{"num_attention_heads": 18, "vocab_size": 16384, "norm": "layernorm", "qk_norm": false, "tie_word_embeddings": true, "init_std_qkv": 0.0129, "init_std_up": 0.0129, "init_std_down": 0.0025, "optimizer": "muon_variant", "beta1": 0.93, "weight_decay": 0.07}
MLP neurons of a small language model. Each row is named by its layer, matrix (gate and up: input weights) and neuron, and shows model dimensions 80-175. Each number is 128 + 24 x the weight over its row's rms, rounded and kept within 0 to 255. A neuron's up and down rows have the sign that makes its largest values positive.
After each neuron's rows, "fires on" lists the tokens most often at its 100 highest values on Wikipedia text that the model never trained on. A number after a token or word is its count.

L2.gate270 [106 139 103 110 152 139 119  67 166 161  81 137 130 101 119 127 132 125 166 123 116 110 120  82 149  94 133 138 106 136 143 153 132 130 183 131 117 109 143 138 143 125 104 106 104 176 114 134 146  96 150 152 112 115 135 144 128 122 131 135 126 108 125 130 128 145 108 126 134 136 135 118 106  94 150 132 141 150 125 148 136 126 120 117  93 159  84  77 137 146 143 122 144 126 158 127]
L2.up270 [139 155 161 133 112 176 116 110 146 141 135 124 126 152 114 130 132 114 128 132 119 153 168 149 146 108 112  98 122 108 129 135 108 130 126 138 131 140 104 171 153 110  67 143 151 117 125 145 127 117 160 130 172 115  94 165 127 123 163 139 100 110 151 121 132 117  83 159 151 158 158 118 181  77 107 101 122 158 162 144 142 158 135  81 110 107 144 131 125 115 145 125 154 103 137 108]
fires on: "to" 20, "let" 15, " River" 8, " river" 5, "au" 5, "ă" 4

L2.gate841 [ 98 123 124 102  93 131 109 126 123 154 118 103 144 130 111 123 143 106 154 142 183  98 173 119 146 108 132 106 151 128  90 135 106 141 135 145 113  87 136 155 104 122 101  91 133 160 144 116 120 154  84 142 159 153 107 141 159 121 144 175 130 157 131  77 119 150  93 159 172  99 153 110 114 153 155  94  95 179 131  97 137 157 161 159  73 158 113 155 135 110 146 135 137 119 114 125]
L2.up841 [110  83 124 146 138 148  77 112  86 155 122 120 106 154 129 110 148 160  97  86 160 136 130 138 131 135 125 128 112 144 148 132 129 165 126 134 119 130 134  99 119 149 104  99 123 137 181 150 134 139 125  98 134 124 188 133 123 129 119  89  83 135 157 108 130 146 142 136 190 112 114 109 168  95 139 128 125 153 159 122 121 169 154 155 130 127 138 120 112 104 123  73 156 119 112 109]
fires on: "E" 28, " (E" 19, " \"E" 9, "Un" 6, "According" 5

L5.gate705 [108 137 119 104 135 133 101 120 143  96 111 153 141 145 121 105 136 116 106 137 129 138 161 103 133 106 115 140 135 100 108 135 125 105 153 137 130 157 130 110 118 146  94 168 123 119 140 147 109 159 117 172 130 148 133 139 107 125 150 142 119 148 135  94 124 153 169 126 139 118 207 158 145 119 151 111  92 115 119  75 168 109 117 133 135 147 131  99 177 138 127 106 143 147 129 151]
L5.up705 [115 119 139 118 106 125 124 172  96 118 126 111 156 137 165 127 145 131 111 128 123 148 137 124 166 135 125 115 117 115 122 133 100 161 132 128 143 130 118 157 109 145 119 109 120 151 110 137 147 126 136 158 180 133 123 123 125 142 184 117 129 183 177 120 158 138 134 136 110 105  61 126 137 131 101 118 136 105 115 134 125 169 158 144 129 149 128 157 117 135 118 133 148 106 165 113]
fires on: " one" 26, " the" 20, " that" 18, "," 11, " this" 8, " a" 6

L5.gate215 [120 121 140  99  90 111 107 132 126  69 112  94 117 119 141 142 124 148 142 150  97 118 151 132 154 122 149 128 121 168 103 148 163 152 118 116  66 114 133 131 155 100 138 148 136 110  84 130 135 146 105 106 173 167 124 132 118 156 118  99 151 173 141 126 133 136 136 151 107 132 134 145 178 191 125 129 114  89 120 147 142 139 137 144 124 103 133 115 126 136 170 143 135 138 119  92]
L5.up215 [124 116 138 160 127 102 123 115 125 136 118 117 141 137 154 137 101 118 148 124 139 124 114  97 120 129 127 144 143 135 111 143 142 164 141 129 140 156 118 136 129 148 114 149  94 136 130  97 152 135 104 171  93 160 153 129 114 141 104  88 115  80 129 101 132 115 118 116 109 120  77 127 112 100 150 115 118 111  98 223 117 143 144 104 163 120  68 129 144 149 143  98 139 121 165 120]
fires on: " in" 50, " for" 7, " from" 6

L2.gate314 [119 110 138 101 166 159 127 124 115 125 129 127  88 177  80  87 144 132 133 119 129 135 162 123  76 119 153 160 182  98  94 125 185 101 117 106 129 193 118 160 134 116  84 123 149 107 113 128 142 123 171 157 143 133 110 123 165 139 167 135 100  97 136 183 105 103 123 164 147 127 132 121  87 170 121 122 103  98  89 135  69 133 133  86 103 103 154  86 147 139 142 172 138 138 110 122]
L2.up314 [134 131 187  68 122 123 131 145 164 109 139 133 124 152 100 145 131 128 140  98  83 117 136 122 143 124 129 122 158 113 117 134 118 127 106 141 130 155 135 124 164 132 112 106 154 146 113 129 175 129 126 118 137 120 185 141 152 129 160 119 125 143 150 131 134 147 153 108 184 154 198 105 144 166 104  73 139 145 133 101 140 133 138 122 103 136 121  90  93 136 102 150 122 144 130 106]
fires on: "ob" 19, " emb" 14, "eb" 12, "emb" 10, " reb" 6, "amb" 5

L3.gate878 [139 166 119 108  98  88 136 103  59 117 109 122 100 122 111 155 112 100 177 113 171 144 133 123 144 102  89 126  93 114 168 123 106 107 133 101  95 141 143 105 149 125 139 136 105 128 150  75 174 166  94 112 118 135 131  96 115 121 137 118 117 127 124 127  96 164 158 127 115 170 153 110 145 109 196 124 152 116 153 119 150 112 113 121 182 169  88 103 114 145  99  98  72 142 144 159]
L3.up878 [118  65 106 131 105 121  51  95 103 144 134 111 102 117 137 134 110  79 127  99 121 133 189 112 126  97 140 113 127 168 132 120 103 116 130 117 156 118 158 113 135  98 127 125 152 149 121 131 141 175 171 142 118 153 123 176 135 102 106 136 126 121 126 121 158 112 119  90 111 159 135 125 142 126 180 105 140 123 118 125 129 113 133 139 168 135 126 112 151  64 147  99 115 112 145 116]
fires on: " called" 26, " asked" 6, " call" 5, " term" 5, " calls" 4, " ref" 4

L2.gate638 [128 129 117 150  93 131 113 127 131 121 122 115 124 115 159 105 123 119 111  81  90 133 135 138 143  94  71 117  96 113 133 164 159 149 110 146  96 107 128 107 110 133 128 152 157 118 155  87 100  60  96 117 138 106 128 154 121 149  84 111  56 140 180 106  91 127 131 149 146 139 122 131 126 150 155 151 129 120 171 129 126  94 117 133 123 123 117 119  95 137 109 102 140 123 126  92]
L2.up638 [ 92 156 156 102 120 172 121 120 184 141  99 135 101 138 113 113 146 178 117 147 170 141 152 165 120 161 123 134 131 115  94 161 129 160 112 119 182 146 113 135 122 137 144 127 135 108  93 137 124 115 117 115 151 152 102 113 165 139 131  89  77 120 167 118 133 140 113 129 146 134 147 130  96 195 117 137 163 144 100 106 110 118 140 132  99 140 109 124 135 107 145 106 149 165 180 115]
fires on: "." 70, " St." 9

L3.gate139 [140  87 151 138 114 131 108 114 152 110 137 172 127 120 152 150 146 145 172 181 164 138  87 107 122 143 128 121 144 153 108  94 169 149 142  82 131 143 104 144 123 169 127 125 113 153 102 110 150  90 124 169 159 108 161 154 194 138 112 138 120 125 114 135 111 112 123 121 140 131 139 152 127 152  99 157 168 151 146 148 124 122 120 137  95  82 133 114 154  75 101 117  93 124 165 129]
L3.up139 [119 124 132 125 129 154 116  81 134 110 138 117 133 134 140 113  98 139  78 120 175  80 118 106 172  89 103 124 146 160 115 120 126 165 128  98 162 154 138 124 123 120 165 130 167 145 132 126  80 162 111 109 108 128  68 169 132 162 114 170 125 107 158 131 101 114 116 153 124 153 113 123 143 135 155 127 137  96  86 113 121 150 132 110 172 124 138 156 104 149 109 155 119 126 104 125]
fires on: "al" 46, "el" 21, "an" 7, " Al" 5, "ool" 4, "ar" 4

L2.gate652 [102 107 144  91  79 156 138 171 123 156 102 131 137 165 133 104 101 139 145 123 172 140 127 155 135  93 133 147 119 138 103 133  68 123 115 101 186 155 128 155 126 108  83 123 135 120 128 132 124 134 161 131 147 114 136 184 172 159 143 146 106 137 110 153  90 156 127 143 144 142 187 112 106 167 104 180 113 167 114 151 145 105 147 136 102 120 120 123  75 120 154 122 143 127 122 121]
L2.up652 [ 94 128 161 142 142 106 103 135  98 123  99 117 107 137 105 115 129 192 121 133 131 131 179 126 157 157 152 100  75 111 145 117 131 128  98 120 115 117 111 162 140  96  99 140  93 126 132 146 117 103 144 172 124 133 125 149 137 142 172 128 119 103  82 107 151 176 172 114 130 123 109  85 103 131 146 122 165 133 168 168 140 142  89 113 142 132  93 163 139 112 139 117 114 131 114 182]
fires on: " E" 68, " e" 9, "-E" 7, " (E" 6, " \"E" 6

L2.gate803 [115 155 131 128  81 140 102 149 130 140 120 132 158 101  85 100 128 135 144  98 156  84 136 129 127  88  96 132 105 112 115  72 164 112 117 117 150 111 137 116 131 133 136 120 155 134  86 134 119 129 108 144 111 103 140  98 133  81 112 149  78 123 129 134 115 188 114  78 148 147 141 158 120 117 112 133 109 158 156 130 146 102 139 130 127 131 128 173  94 119 104 168 173 133 104 151]
L2.up803 [140  89 117 113 131 111 166 127 104 143  92 134 145  92 126  83  90 111 148 136  92 133 143 119 159 147 114 163 134 164 116 110 139 158 134 202 106 142 116  99 138 110 139  97 138 145 128 122 177 148 130 147 132 121 101 100 149 115 147  95 129  80 136 115 154 181  92 112 132 169 138 117 122 127 143 124 124 146 133 194 160  99 134 113 143 169 151 134 156  91 122 179 146 110 157 140]
fires on: "ake" 20, " built" 10, " Lake" 6, " appointed" 6, " bas" 5, " Fort" 4

L5.gate863 [119  99 107 126 112 112 139 196 122 139 164  95 123 103 146 110 125 139 155 103 109 152 143 150 110 154 125 120 124 155 137 143 126  76 120 133 151  76 117 132 147 146 124 134  89 107 112 134 146 138 111 109 109 158 128 115 107 173 139 172 147  92 100 128 103 117 133 142  86 108 158 182 101 113 158 123 176  91 108  44 126 132 110  86  97 110 120  87 161 134 104 143 135 117 153 132]
L5.up863 [134 113 147 111 149 152 125 132 133 155 135 128 101 128 138  72 107 110 138 181 126 116 114  98 145  98 135 140  98 124 125 107 122 135 166  77 119 146 112 120 132 103 109 116 132 154 174 151 145 114  96 155 111 103 139 120 100 140 118 149 162 102 128 167 123  99 160  96 104 113 149 136 127 138 139 157 103 136 107 142 125 140 122 128 117 146 107 134 121 135 138 127 141 118 122 166]
fires on: " of" 17, " the" 15, " on" 11, " for" 10, " by" 6, " to" 5

L5.gate46 [116 132 153 168 126 106 118 189 118 115 133 118 135 102 132 108 129 173 125 146 108 143 114 117 112 146  88 101 106 120 112 152 116 166 117 128 115 161 178 118  93 132 111 113 120 140 136  91 152 114 128 124 134 165 108 133 137  91  98 151 125 152 123  89 104 126 121 121 139  98 122 134 150 145 104 151 132 166 144 115 141 120 111 115 161 133 128 173 121 118 145 111  93 102 150  91]
L5.up46 [103 165 125 150 109 115 170  96 100 111 114 149 132 118 129 127  94  78 121 177 151 140 152 139 112 164 110  98 124  94 139 112 175  99 105 153  99 171 140 131 142 108 116 109 125  91 124 151 135 127 144 111 124 134 133 195 105 120 170 116 124 142 157 131 150 120 132 121 113 182 103 158 130 104 110 177 110 132  95 156 128 115  88 126 138 128 156  94  79 149  90 113  94 152 168 143]
fires on: " pl" 24, " All" 15, " Pl" 11, "pl" 9, " all" 8, " be" 5

L5.gate96 [118 126 100 165 145 145 148 114 156 110 117  89  70 123 118 134 138 174 106 116 167  99 143 135 123 156 107 110 108 170 141 118 128 151 119 100 135  93 142 150 139 105 128 169 122 171  90 128 121 134 124 129 103 145 150 130 145 136 106 109 128 127 172 152 100 130 106 164 100  97 105 139 155 132 137 130 144 113 116 133 165 143 119 125 131 108 182  94 166  97 150 138  91 114 153  88]
L5.up96 [150 202 102 147 107 157 120 140 152 122 135 129  96  99 129 146 144 147 141 119 125 106 144 107 113 129 143 147 139 115 119 137 110 117  96 147 139 141 125 160 116  81 160 101 155 119 139 114 161 147 124 122 120 114 148 105 126 148 109 135 110 118 118 133 142 127 105  95 144 129  78 129 167 104 123 151  99 101 147 173  94 110 118 114 131  99 112 129  96 189 125 140 113 121 103 148]
fires on: "-" 25, " " 18, "(" 7, " a" 7, " –" 4, " in" 4

L2.gate286 [125 162 157 119 108 110 162 130 126 111 122 102 123 120 139 121 153 102 157 102  77 108 143 118 120 100 162 149  90 104 141 117  80 166  65 143 120 124  88 106 130 135 103  99 127 154 138 138 151 117 146 143 107 105 149  99 139 146 131 128 145 113 100 119 140 116  89 105 137 122 134 139 102 148 158 122 164 143 142 154 126 124 132 107  78 119 152 100 126 141 151 157 131 115 141  94]
L2.up286 [ 97 162 133 132 121 152 170  96 156  96 166 125 150  99 128  52 142 100 128 115 114 106  93 113 116 160 107 125 181 158 125  94 149 171 118 157 128 111 120 129 160 154 106 123 131  88  90 113 174 125  87 135  99 127 142 148 151 126 171  83 131 106 106 152  85 116 103  95 127 140 104 105 117 164 161 111 158 170 188 103 136 163  96 126  85 161 123 133 119 108 127 161  76 148 114  81]
fires on: " exp" 19, " comm" 11, " Comm" 7, "omm" 6, " open" 6, "ipp" 5

L5.gate713 [176 112 108 132 136 107 128 111 122 119 115 126 121 114 122 131 186 124 110 110 117 128 136  88 133 134 107 149  89 120 103  88 126 134 157 118 115 173 166 126 154 135  96  92 133 154 129 172 162 100 165 122  94 100 116 132 121 172  90 167 123 159 167 112 163 126 152 133 148 105 169  82  81 141 112 140  86 102 130 171 124 153  84 141 158 158 112  82 141 136 137 161 120 135 144 155]
L5.up713 [143  99 124 149 131 144 131 158 106 121 157 117 155 132 110 140 151 131 162 133 147 151  65 131 132 104 114 126  88  94 117 113 126  98 100 122 130 168 147 139 120 164  93 190 114 137 138 159 123 144 150 134 151 123 167  95 116 110 106 124 113 129 180 122 176 117 172 178 124 114  89 115 101 116 139 145  88 116 134 146 132 148  90 113 151 170 125 177 101 146  97 176 143 128  98 134]
fires on: " s" 45, " dis" 18, " that" 4